MLP neurons of a small language model. Each row is named by its layer, matrix (up: input weights; down: output weights) and neuron, and shows model dimensions 192-383. Each number is 500 + 25 x the weight over its row's rms, rounded and kept within 0 to 999. Numbers have three digits each.
After each neuron's rows, "fires on" lists the tokens most often at its 100 highest values on Wikipedia text that the model never trained on; "fires before" lists the tokens most often just after its 100 highest values on Wikipedia text that the model never trained on.

L6.up1893:499468547497499487469452530506506523538514509489488510542512470494458484541537495525517498523496525550477523503513494522525516489491553511543522473464491473527505483524474549502537476456505485486509478507499460519512505503516513474516499480488532513534503496526505531500507483523496505513531518480550531485521511502557513487499503485482552462541507482528526501520540472510491489476511484472523497489503479485483479471470500513507484502500489458551451501506576536492538528479522483543492471460516496461439522522526505471566520486533510512524536537484499487497473488560485506555
L6.down1893:480495528511499501544503498436517505481576508483541508522446523466485536508483530505496538504507521532455506556469484503525480438480508518501476528539481502519554535515497508539489456523504517470516531513509501511543547471489517500493532454481493516507502492493502567519488479448478469503478526512496516486514500527472507484507486501514490457550495521506485531502515531510533504541508557515494506485531504465480514492516495493515565487483483478500498541487494475474477480481499502501527494479454484504525513475498481482479511492506522523451525454523506518508529509538476481483
fires on: " |\n", " |", " —", "1", " "
fires before: "|", " —", " |", " ", " |\n"

L7.up6:516528528512525486520488483516518487502466471455493510503534512528497466521484492509510518482502458518517526497496509525492491535493501487496541515540511506489487494552497588498571491503517499474516429442513502492523513492525489462493482506513546503478486445520447481534509483485505494498488504497531498514516472528578512520463514484469486490437496520520518492499515542502500505559487487476502544478530503477505498483494546530538458489433500501456494468495504500486523488487492529513493506442549497461476485461479483461502507523489492484481483491507445486555555506503463534515
L7.down6:475501533500488487490528523507507492523502515503508499524529528516501472462474479528512480545508516519498485548504496513543486486410478531539563547480540481502498481544544488509478483477515480482529444538552546510513521521490494483527495515480524499508485522505523476468479545460539478487505484522526507519511503523499526468523494483497533480500495534477478464542504489486522497501531516549503507492518510481494494536524526528530483526476506482457503476505499512485500463505529497527477468497501529478471487513494513531526494510490452516477509530475481501481518518501463470509
fires on: " |"
fires before: " "

L6.up594:501510530530466531499499512555532529514481450512476494530506499472500477490494512514488524461541511491497528518527435491451538477447503504549489485461509510499477483515481529533515519462485480469525489492505443531491519486532499471498513496520508504535494524471479454478503445536526520527453510518453482484511478524486514499506502515547510546483514536533510516477493467516527455518504524465513492504501476537487487504498468531495488511504514485462511533476510476485481502556544514481502550521513518506478479521529460502521486450479508441551515473517462488509492561507492507501
L6.down594:509514492490465515513512488505532524502441476464504535505489463497520495505550487534500491463451487457469509520497542460477481515448493532494524449443471559491479468509459482543496484522526511498503539495517516527511501519469508503499470509483507488491530529521519523528546525481521504457464495518471522457514480495483524516493488476522473505461487501502466524490499510510520454504505491444516477487499472550538517561483512491495492506509475481510518556483459453511456508511515460488495525520526531474520517518506462507478490461514479467502466499475532480491483522491483484453
fires on: " |", "\n", " |\n"
fires before: " ", "-", " none", ":"

L7.up265:523499501530512459485433463476490486474472473501498518483496484484465503451494524516481528505553493482475458516517532510516504471510483477506525499512469558513501484503509469531538517477508484499485462496472511463507516498537472528473496493486500508474537493521503471536508497491480493514497519496495493484478508479484524462479523479500481486532400517507526546471528474513513516468452468484534497536461519517485595489496513460493512476467496544460477490448519508516501511482502511535493492522488453520481498519525497494475515521436507445541478500482500507509515520500490499509
L7.down265:520480489488456489497512522507500489501525512481502493462460478488492515499525547533517522491510470509486465478455474488483464484497543508506508480550488491535457477486480461503454513481548492509524476493469516451439448510500490502476435511507507462512518516514492524526509481533494477493512516505473521551522519504504513519467475488535480498496519505526525574472517495484471550533489491468501509495475469462472504557504481461475513530485522470477482504496507500522477531488522476525486556534517473467483473493481495509510503472499484481522540514491504519505499487481511509505
fires on: ",", " of"
fires before: " ", " the"

L7.up1854:477465531457463475531537473508534494430483495486476491437553505547492502497488501509457481532538483466528543455486461516510516471471513507503469506500503518530493480486489480502508498524513520515495487525500502450478502504495512484544471504563467504516517540504477496524501518501477473501496500557551489530493572454492530478503481498522533493510470526496492540508551503538501504473421483499501487561491465524535537474514476503516444532481478483470523473471531490508477488471521540533501481482458489481502484500506555479488494487485533493542502460479518497530506532503523489500
L7.down1854:471506504507522465522552481528494498488526465515492559517491516488504522532454550462492489486493476477509457474548487481507496486520500492497513517505490464456469519536507520516541532496492494526463465483521454558467489497491485496512430496520485483518500493497480503482509484519492503525533489515461449494479462439527486463517471527522487529478468496458489526512533519487488527496478503565480517441553480506508535518509508471493525496464469493529497515514525501497503507485474476494547520506531469530506573512499471503524476512476528488509524555518507495520522505512542503497
fires on: ",", " the", " of", " ", " |"
fires before: " ", " the", "3", "4"

L6.up652:520494563495499486532517483534458473480529500497571492500468493515528522508490491528505467466511466509458532528539466462497480496509478516512525500421458501480468530455516478483519530470485480479553515541491517522524517534499510529471506524558492517457481501497454489490511510535451503482516515511505512485480500495532454474537460534508489488540490464482491542540503523520489507498493497504498495468483500467515476513485496529484507491519526498510491461462535456512520486515520550479531548472529511534525529465495489512490517522526467508509491512497493523472526508452471509488
L6.down652:472484535486470459526502444499491433490505517478558529541503514512513510519467465519510532468518543492513528514521498537508503469464491548508458519497515483461507505482493507477557491465527499525518488505511489498522519490475509516496507489517511490452508517494486505506501496497477508519527456472537540500471495522514508507475492550457476466494483515532508529471485434477473496509538498501504482526490500534513468461450504506504494492515473458500510507500525525513454450497501550526521515519493545514506527493464475499491509531502494474496499527499483475522486512509492508578
fires on: "5", "3", "8", "4", "6", "1"
fires before: " |", ",", " |\n", "."

L7.up731:491517523545535463469477479505515486538506452503486500473518510497506503509498516524498472514501492554508464510487465488503496540508507490508540507485514509529485534530510496481513484463466482491490520518552525504482548496509466474471494508514487479486521497500479498506539497508469504485578486528551497455485541528491504504512520474545506449489487508526517529461506447505519448472494462502535507486484455517447539461530487543538494460542497509507463490528521558457478457488451483510525521500488486487509467486451474519500498531473488530520497486533488503526473533537454485466
L7.down731:494466500567509531455482463506533511520491469497520482495523492506508543522510517457512530496493499504485529465490516513522491506483491471509506513513492499536453490558465470466525477500518520482489533513512485475493527452513517492475491504499498457497488486462535482498518507496472470487532474530551482558480526488489475488526499450542509515522478520499469511509492437496496474498547491529526506539526513524492515449535500522502500494502511495502473489521520478483490479476510513499527508535501484510522496502478453513460449554476472536516530560506488478466442507481498485502
fires on: " |", " ", "–"
fires before: " ", " |", " —", "0"

L7.up805:540476500525502521490523517493518517519483508491534475461472472525477462500496515518519482453509529476489489478507519474461531474464501496474482514510505496521469488505489511500458489513483486523470475517539488506475479494470484511486571507424507472493506508475494499494494506503518496486485440476468504487519489521494532518514473496511471470496501499506545477502494508532499450517483527512505508499511504494514504434471482508518485519493479485542528497501497511512492482485475570512488488486485514508500545467502489479459482528543476494497504488523486464478449536467563486460
L7.down805:518467469427465507487494535511471483480506484461488500480512527488502501478492501501475455499443516454525471492489512458493562484524456498518477517492526509482468467482481481505508491471517484570508534522482516445505432457522525500560500505494495502517503517527459488505479515484513458479482514469489488528448497475488498439514480497469519488435526514515466489485484499449538477505495458522504478479508500514504528551518482531490504499512475467494532507505529513486543529503530481505498476539532490475530479517482485456490504514478512492502506511480484474499514474496476512511
fires on: ".", "1", "|", " |", " ", "\n"
fires before: " |", " ", "1", ".", "-", " \""

L7.up1841:496509497508464532491507468480511485469499536472504509483493510516532527474504505487540495500510490482488488471513521497483532486511535510435474508470458498519453571475422551509517425475534489490525529489482506477504516556487531496526495490498498464481486463493503447515478508489548463450481479463515515487545509493469504518525489473505474459470568493504547517483515507513512497543503514531484489479514515472515511528531502526514456530460500493526503517514486525517506495503500467495491526506502447520517485506568482518482501532516519527506472527471502482469481509553497499479
L7.down1841:516547510480549502517511490534483442504475486457515507473547547476491464487470539497522437487472511458478517479494474516500511489487481494501445522474452523523502490475488507471503497470510494510535549484494562544504500546530483504515514512511502467491524515528467476514502509493514482501514489478491494489532500501490513498527473481510476486492501506522535470535477505521513477525519498540485469471480510510533503498522474502513504497477503441542502523510502574509513450538471507529501459529499515524486484504512470519487511528527511504528524511462515509544519537522506475475
fires on: " ", ".", " |", "9"
fires before: " |", ".", "′", " "

L7.up321:503499465547487489511526510491486524498483466471482538510492498519520513478497476494510463446475538480487507525476497509512515481508541552468471525493517507499522463504500468513488520489468540541470547480513493529501519553470518509508500508500499456498497482538540523528507509574476483512525494492502504481559529538525437516531496463490458513523546479469511510533494520480526510519529496478495482469527476515475518480514524525515461490528465521465501478455468497452483480525477477475478525479513471522528520488516491505481553538509496507486494476471511469457507508532479482492
L7.down321:516521467472504501475482506477520453464513462493496503494507485497519489501494517485482507490441468496460515484499507472491497489469527492477467498499538508518503521542540482504472534506491545530515560521511514498508503495490497493510491495504475522490482454523504503502493463542517497512538541514484435478480462510499528516510520517492468541465485502522473593495520501489519517496525494497478576500493495472520503499492475513505543515521468524542501522478486495532541492497528494529483517498492515517491479481528491452527510482502496533573486460467555481567511518505522485514
fires on: "\n", "1", " ", " -"
fires before: "|", "-", "\n", " ", "0"

L6.up110:548507507547509463469509467512477470452506520523481540520503508495473522441476490543486519510502506513551439519491500493511494496481447522499539457524481510527515520529537503504537470503435495516462444541472541524512520507493488493511568512527523514449480517499472495515465539508481496473515490517506497504476459509488505491485544501487485511459480524499477485519461522494525536502509529488519497490474489540458497480526483527531486524486471496505513451501505502500515437512474485490457472508513540470510481485477509500498511477484506504469509471494494527468530515513503495499
L6.down110:504523509519514491501517502473451502486476476521514486487483538506492451525491531524542459496484502514518488495508435510457552489501517535461468545496475510473511537526496481502495495441455482490523508477481520450508471515496528472482523469481498506490498486467466480512505489470483503511552495482425541532491469469538522529484499470514560523487477491496471530502509488518512500492502476496511496495526452446448552522485521497518519477512509474537499519495518507521489497526525528474547514475508482464516501510531488494460487470482474519460508504512493436522519508512458522484
fires on: " |", " /", " ×", " of"
fires before: " ", " ("

L7.up1005:487526499469481478490498529467476504549484492458526458509522532467506566495491468507503517558480515485523491523502481477512475497495476546495516455537512517525495515517496516511543514477502493498494543489522493519478510474523517510505487495459480517513462484510461531497508512514464497521486507502543528494510483537525516507542512479508498470512518499523472511502514476459542497510495491493477519493472483485490457514524568519493475482513558530502545472457490468472511514471537504521510519499521483508513479508468481516537500481465509508518511503473462473507470519489480497494
L7.down1005:480516452464520468535483516527530489491495516520503521535481540501536524480498500512488459493484505486531514504473494494486482497511515474509509529503561486477520505503469490499505481509499515476430462490503562474543518503485458458546450495468489495527505521495511493510508490495470451458504538534504472476466472488522482529469552429463485485526533504502484507489481444461547507468456522491498517507522512502507504544485507519508499519516494503469510502515489518486511466515548504512492499505501519476464529511456472455494490533509462513483512491493553496466501502505467554551
fires on: " |", " "
fires before: " ", " |\n"

L7.up463:507469499552518488484483522531463531500499458480485525477498517543491495463475466500490514455509517537521490501504484546579507486525530481491482448502511475434483463509505490499511522489517465500497461539519511491493470509487453469487464488475509514523551457507475498532505515521491478484454532499536471519485516492482516490476503522527520493524496496479487532488521510485474464578494550506513506500473489510497447499517507493512483520527498527477501536508499475490500490473488545511514519510453455546455525516451533470488483493491512511467584518488520452531510530528457495518
L7.down463:519484500531478498511480530462477474517535511483475519483499557511466495485522497451522504497527516526504466509515526457496520506531547503471523488500489530551496468513469482534487550492512511506510480493503552487516530431476482527493480519449499532528449507492509525465470486504504521524521503481488471466513462532462460515481483539520465508492540493503504532477525520561494493538504472501528483523469447479536530512499472479515517524517487495454453488448534519486514562496505518530494508457526530484478489497497538468522545476521496508510518499556512469516488543517509478507
fires on: " |\n", " ", "3", "0", "sc", "2"
fires before: "|", " |\n", ".", "ore", "–"

L6.up1570:525514484458493520500453501467540478504480504522490485479502531486488527495452495505477524520557488479486478522481517468520528533518483496522502497525545520511474522513467484505470487486544482506444559508507505500481552469481533491457482519508494538525491464510513476494486472509508503512516484524510493498553471490502541541491503449539475470522490503527499519512516475528480465513538561447510488524501531489466484448524529444529512550488520441479515512489521506512484526490496512478484502517481492531490481489546497512464498481456489514498484523510562499547462489503479457479
L6.down1570:480507450496483521503486480492514481463487496513540519524516503500485493498469533514480475483494500504520485482524471507514520475446479496541458491515447466528500494509471522537458472500502516509473540464473463469487513502471501455513499496538518508473495476449496521483474531531513499489482498506480493532532479475530514519498521491499478502492460512543507477510510479511467509459497505496501510544545505507473526532487482516493517507486469478472495545523501493490477521472504519484493485558497478510483523507487498480488551503505492460501478516526501552535535462459463483502
fires on: "\n", "th", "26", "14", "11", " |\n"
fires before: " |", ")\n", ":", "20", "|", "."

L6.up568:507559476539505486502528498510480498522511492506528480499479529512491527505538457481520524487538503472496485507498443485494489513448475501508502465537467472511492510483490562469498537460490429489472463480513499501523501502506503459508474484460479512540488538438474509492505516578469478475489518510523474508501492470528513518474532517526464489484481484490503506506517504500484462512483482521491503485467527502523562534509512506470475515505450532502429476473485523533507508477507531534485489505463489531493498499484490516559517489524489513501499458496504513500472503450497426509
L6.down568:506494504495474496550515494471514498515497501467509476498526514497486465503500527490521504520471540517494552514469519457500522498464504491512493469505551466510492514495493474515521483527499491539499517507448501537536445550485484448509509501496520510487491498537522500482505496507436527496506477452499516501476507513514519488513479540501469466486468503516500509494494526544528483515504481476536502494517510547515487498503506502525517501523494509513449510434477493537495515472526473495502512474493468439513543490506501503448543500494521514508513475527496485533466479563538519524
fires on: " |", " ", " or", ";", " and"
fires before: " ", " Goals", "0"

L7.up1886:498518471511511483528497496489457487497494508498528474461490488505451527510497489534517462515530509496512467511496501479498457541476498555458466514495428489518507468466508531526542515508499499532485487510489528496526481494465509524528456501493503530508525529535483554481522493485477526483489495519516489526524503442518503475529483507475504480456504537522486528518462520464482497519483488494507539495515511532492465532469505509525510550478480541476455492512508495493497480478495461571440504477524465466459523503472537512478492529451532458503513472505536470508471515502508502476
L7.down1886:474480521492509519491522518494476446516475500502521507510512502518509499525510506535458532525497489491463513531460455482475485475474526523515487479502479524515460437525521551470492493499517516529464513470550528519542467479470515490513545502498488485498492526493527565531507513532529494489474535530518528487491524508520528500472484515503467528516514536478521491498523515530524470504476454530529531515513494529502473492479497515504474534499518500503469540498501508512487539476473500542474515504489503507495460518447483525484516501522468494522558509480508501418476490508476495493
fires on: " to", " –", " and", " ", " until"
fires before: " ", " January"

L7.up1959:527468469524491483541479476440473471519466458495457452534503510534511487530535496500505507524510486473531488505495483483478448504495512508530491499509509471528503546514514543477501511503423537457504538492543477479493504499551523510473519536471501501538471537487503501469494542503485500529498505505516498496507510474521523471503488481489506521512479471508512518516499494519544474484464484508538508513567502515497530540499523531531513518457518511463487533527569536541464458494463526500500526481521521507505544506481523462507517479492539519451530466504476488492534505520505529514
L7.down1959:498534487487470445507482451479520474478548530498494496494497497500496478490496473532504448449513445478496491481484493428471513489489473502471499510529515503477526508538489532499502506475456489490503491499469518443468518499487517475476475494493483527516513487451522468495520510520470498560504544463507489510527498477504521446479506478477519497491480506514471538485512477541517500510494506542519539489506539502513525543508456501456501475537482469491517542490475464507467489570459513481547510511498484462561477522521481505535523500525502519514540489524501510505504499552487493436
fires on: " ", " (", " some"
fires before: "20", "19", "0"

L7.up1736:477517489503504521513488523507476506508471508493498494530496477490469516458497511488506516494483508497533477505494471475511477490489473521456500525472501434512532512462527576466512479476427495490493519541510482524506497496487476518479504535482456533554499533498474499507493555542463528542486480510524490520499581502502481510486530500499495483547470478503512515486496486536537457488456474457561517510476463506503489498488509470469483449489441496514448506509497512486523535493525513501473461514471474550503514460511518530508540514503432503511506491464494498543521502508461488523
L7.down1736:461484451541498539496534505475524515526498519527499496510505554511512501496535464586471495474518515490519490513509504496481503512464485570504487508479507475471509500464504517508509487501458491467494510541491451575470487553494465538495516499540463423495497524558511507510490479560492523524494505520522507496486501488471486498510506488484510507510489503527467477508490485529498510462431464538535523464549542486472503465529508537492525457516540493505510508493512531503527506502491495534506486480547496537499476479548511473481457497501533521481539500489481528503502537476493454519
fires on: "1", "–", "6", "3", "0", " running"
fires before: " |", "6", ",", " |\n", "–"

L7.up1078:482519489502494464559517506464521504498520492512524471478524517525513511531482468490513474515545445463511510501531472461515495505459526523524496491491513565505483521514503548518509554472462510491458514496527482465521542506567469529531501518488525491466505539520534500506509463475497488517468479513568506502513526518494482549520510518537481480495476516509514475567496477519492495479491491500460526491502504476544551498456545481503546465475505494507496501465491537516533530520520473465498515486484505553507506487478451483501514532499523469510492519489545471499515495425514518523
L7.down1078:486504483524522523502509517497502493502489484523511500511551490487499538463465501534520482511474494502514540520569451486497510500489477474515513436515510514492494465516483509487477491463560465483490485468494502536486485499490515524450514525512514442536462509538491483494543537524529530460496488534515487503504461496538522516468498473521513503505470512491476498510482532498535490478490500527517509488480478506530489546519486471482478536489514527488535502427529501511493512479531501519562482550514511530456490526491520496494498470562486511469462505472487542482498510454488487543
fires on: " |", ":", " was", " ", " time"
fires before: " ", ":"

L7.up443:505469467519542503506474466520480529450476481500499447464500522493514498455476507471533488511512522498464491488494485505470494500464512520481499482521438484520498452482515503487517485518533426525482516493509489468484518528499482458514492481521460508484486504519535458492463531538511447525463525481479509451508530499525473497522550486510497504458509535486534501510526493496482518465509489513512536521506529527479438513494481474470505452511513489508524482530516491497473470516521510553547527497459495498492450494499488471478453529515498517533527516541480510545529482501500519555
L7.down443:467473503489520508454487486491464507458466494520506519554481478504515523496490546483514476527503524560476533469475475475465495501458506492511483460516512494506530518506500477476501485454505479488523469519498538559482550497535526508472504495490499467504530499486485514477503495489491483493493457519458517515514462443540514522486514514472476514477517519533509487499495471475508527494512534488477520492502542527486502489554492456529519460490538522519438519530513492532525482489484501490493515487495510497493492472490523524490492509493483439547461460523472516516500510533471541484
fires on: " |\n", "|", "\n"
fires before: "|", "|---|---|\n", "|---|---|---|---|---|\n", "|---|---|---|---|\n", "|---|---|---|\n"

L6.up1019:493496498507519514462527489446536511523507516488491501440516501493486473490449526507486498497470508500422549528500511477527472493490530530488534506529488492544481489457526482518490501481495525456537525485526494505449495500489489490490536540526508532502485498450490508529517498471482479487458492487504499504524522539456531517471499493499525504524494512501478491501516493462483464537479499526490469491511551460466467477484549483499506492510514540516499513511556468499499484549506500495471508452508520579458479492518520527474483504494531458483540494542534445479478524488504496512
L6.down1019:504489481476482497520515512517453464472520486530464520490495529544512506454529539482485463486506526526511478546462507547526500543481509477472543484495496506458543502435493492522464483520498502497504504511470520465481504447491470509557482514511532488479493473528492501517460503499507546515516505505464493507504500498532478467495521471524506496482465484544503504466459481491511504510535518485512475508514546533524511548517436548499512505514470497526501535513474492485492509513508536498476470527493461498477500525524473506498506489472519492502523540511497473463503514520485508520
fires on: " |\n", "4", " |"
fires before: "|", " "

L6.up802:490516480519431516484489484490512467529482504488480551431485461544477512514496536518504512517525488483473527487466484509522491518516519512532468507465462493539481488491468507474518534507475538522522488479524502508515524502487481530487509518548519527488482482507460514506460453499534477512512482499474481507539501517516451446519502519478498505484504510531496491486492524512541502539503523466455519475511513466528486514523518514493541528509546497496534531515503495494512507498493519496529516499511462574495510510464468510511520464504520548497515515542475470454513499512469539475
L6.down802:512492467428451471510524489485450495500486514505449511444503482526537494501516514482531509494466474459486513473469496473454571540542500513543472499512503512503512522461505475449502515459505497527515522447488495456483503476515468512497507501491540505507489499498482481516473479480499476548457491465488510466523458479501515458514503509487542518515494505473519499497517534525506522492491456523538503523498520469488508524540447517492534500462495490542500480497503547520539471525507494498525542467490478557461465512476498519473491501518496490515537498528481511489478530494533501476
fires on: " |", " |\n", "|", " ", "2", "3"
fires before: " ", "|", " |", "."

L6.up759:494478482542489518483474502497508524458503512525510500495492477482477537462485533548522532545508547468482478528515526531500487503460425513477559467509486513544536509527498546510493490461522515510494529513477506432489493498511449511493466546521475501519451504491503533533511523477499454504523508499500480527524500504522526503530519504511516492476514535521529531515515413491526506514504495503468475482472508527521484497532536501498503516570514537484517507504560497482469455468484476501531489510493493508517512450493520490487489498470566502493466509496544524511503495555508491513
L6.down759:514528509470439480513500504457484513496484480502493541515508501490499502499522493487519476501469475529488517539518518480513532522435507487503498489519488506515489481461506509512506465469496505484488525494517487509516454461494517520484541499494505523493528509488470503486499489509475518532472473481504511497515494478567483462470517489501472540469518528516516540462500517529538483457516482516497537490504490500525487485491533482515492480479434520520482543507518476534508539506542505476531518488498526524456536555490503532486494466497492480524498472478519497499478482498508529500
fires on: " |", " and", " to", ";"
fires before: " ", " the"

L7.up970:515519532501497514463482508498472540511501513498422507461502471558503480483509503476476475486518522443476487493516472514476476493502526507504484478472498537507434486485471498524493498509491516472528535457483504516510505523477453468493526491572523464467475479504488491451531542558487480470435495519511489498529512533509512513489532472530527523513529477492526486527463483536506473539552486533510515517514512533486506507497502493511477527486536535526504513555546533501518502548469504550507532498505478473510457505474496509510484521535506498490483474457517480564497529457474476477
L7.down970:500548523536490493496515528506510499504494526498501497522523471506494528497487503506524516479489501492475499489475502534507488482480488501485499459497514547492533455513471525503516481488474521485477495484517473477505511526472473418483512471561522467529497448496507470493541506527442454532470471496522498490499460505470470494545506484553499499491536459516490503546496463516485465506485500476509507511500487504501503497501496495521497523531524538546488517488552548548523464556501507502476492471481454451500484504516472473492512508473544486497493462476497500536542507511480506519
fires on: "\n", "\n\n", " hold", " |\n", ")\n\n", ")\n"
fires before: "-", "=", " |", "|"

L6.up442:500515494533464519517545490502490528491525509494581487493515491548527554550480505513499496475504453492443517447498531472494520506483474508537502513545450531510464484473530510491498492517495503489511504474462507499484515540488524528510449460503479533502490469512540489503494526480483510516494487538467507491517519528512493514469521529493508472504463472476478525510528501492498524489475478487530462506506539476520501469448477494522502500483481517518509501519448515517501484485550473511470502468485450481493489513518517506509521509540468496473559558483485492486517469529498520504
L6.down442:509518502508489522510498517477506455490516471521482507478472548503576537471478496552476451519488497473519533554460523549478500492513492463518471517518489471463511528485471522550527503449487505486484481466452520526500535481455529514500508523469520499477519526419485506508468520491525524524493481474501493509478507481498504503487520473509475468498480476486463515454480485530495509465508502519483470476488475507523508515499509556525515521496526506492502519493490492530500495502519561484478474508525498505518492518484497551503455495487458498503484489535500535528479508505450504457
fires on: ",", " April", " November", " September"
fires before: " ", ","

L6.up789:473503494468503473481494522504522514549502549485533477517532492496476488499504493522493494477498470502456515487535499503555504504515513466475519491477514493489529459487488531524494514480533471499507518544483495477536516529501506522497498476485502531504466488510531515495494537498501516465487499530515520456509466500522493507519509548474525483505449525504474503484501508500481489536467476525491506489468520473502474519528503498475492518485480490522496509483539504495526553496521497524514426501491483490506529482486505470514515491444486517502485505543482506488480477486506527506
L6.down789:466517457531482522530503519513439473481452507486480483465488526470524517472491482534526478523484473491463544510479502521494490480493520552513502522484470459483536495528488497530476471546495523484529488511505466529463507487478501486533493495512480526521504472450485512505545499483540475507473496504478446500529484528448493498493496515523459490479491485514484547509515524489534487562441483478513516498487515519467482528525474525498497473487479485540540547481481461500495470519467525527477504519494461463472498497508498561495503448507492471454477522525506475503510505528463519451
fires on: " |\n", " ", " |", "1", "4", " Box"
fires before: "|", " |\n", " |", " ", " |\n\n", "sc"

L6.up1195:493527507514485500521513559548499512490501482497509488454513485502485525535513514465471448498487447471474535484594517504472458486501510512509529503536494504469541519497524470504496479450510491477475513479493499445482494488487511507525503519510490457572490530491512436470545479479491534511494483468532499465537510522502505490521526520504508495477501506469480515488511513503512478501479483488527488503433527479482472544450462549492522555498509480496460471531489492495488471507532479486516490493487490504474457503508529496494480539480441519480464496517478513502539496518511529475
L6.down1195:493497548493500482489457472471503507529505474504498503533490503474496507559494472461533490525446477474482504506530527507487489426496513486511545561538507453513501510528501509511499528506525552472487497493505503549515460536453484501474511538514494491472473512513478512490501475482520499516508516488488479509490468534494482494510480486539502544504501459548460514538504492475503492475532515580500519520506491501491495461513480502462506490508469518477494491524503471493474464495468539511546503517525497507514468476532535522476497492546528509468487528500540542475498499461507471522
fires on: " ", "20", "19", ".", " for"
fires before: " |", "20", "19", "10", "03"

L7.up180:497496506522496446478532475476530470535524509455483504438484495463483486522497448457492504513505472515486493495527487491496453577506470512497525490506503461490538503543571502467547551499518528481470461545497452516545474535501443492510484481533516503493479528527470482512484501468484493502514493463499480472517474500495480470479512481448540494519459480472471538500530492496550523518486501481464512485484487518497547489547520486498482512518482501467517525526495502536537491487431471467473510476512491482497524500531512448490513428540535467522544508497545505500494514480462499523
L7.down180:490523518484516500491509498508496513507480508485499491456470512480485511521515503467498516519454454520521471435448520483515482533496484514487505468481507536527496504563510504484530510471474522521472441521472475514516487491496503474532475484506499487478500496451499484512497538431489494505562500472469480474535498495472506487494534472488495513484484517504504524526502483509521492491465518516439471500472552453565493521470464471520511524521487492498543535517520507507515506463474500480572520507465483493502480506467513484494487450514520501508516515483502499537529517457479535476
fires on: " ", " Lin", "field", "aba", " Ajax"
fires before: ":", " Lin", " Qar", "field", "ğ", "0"

L7.up1585:525497512503512489514478469522476518504473498420548458465512505529480517530466475531501505445540476460479509512481492508490506506474549518492536521489484465486460533521524534529490464497514453541449524458486541494512446510481525510514522487529486533512494524496504511517523524484464456509515466529548554507443482527547495514509497496503512476509511491496537523536445533458494496476511552501509516487507504540501512484513478488544504475509491473542548516503500534441508520498505539535520508466510519467511480513488519529511506525553462504516523486484539522477515506497521488494
L7.down1585:501520501475481521520537460548484488480500525459509487527511524554542510448498525515531516489519497474478526538485488502484505463465486481539531490491507473480464543486457534520501509511508475566477502475486505504475486492500500463507521470440487468508551489460483517531493519512509469494510464479449456529426515514547537487465511498497520484435526498527568483555477488496512478521510526504512491498494510546516559478478511506529482450496500480481521512461500557489495503473457472519499461480516534454543457475491494510522543504528487493470512484461499531499489498519477499525
fires on: " such", " well", " |", " ", " known"
fires before: " as", " "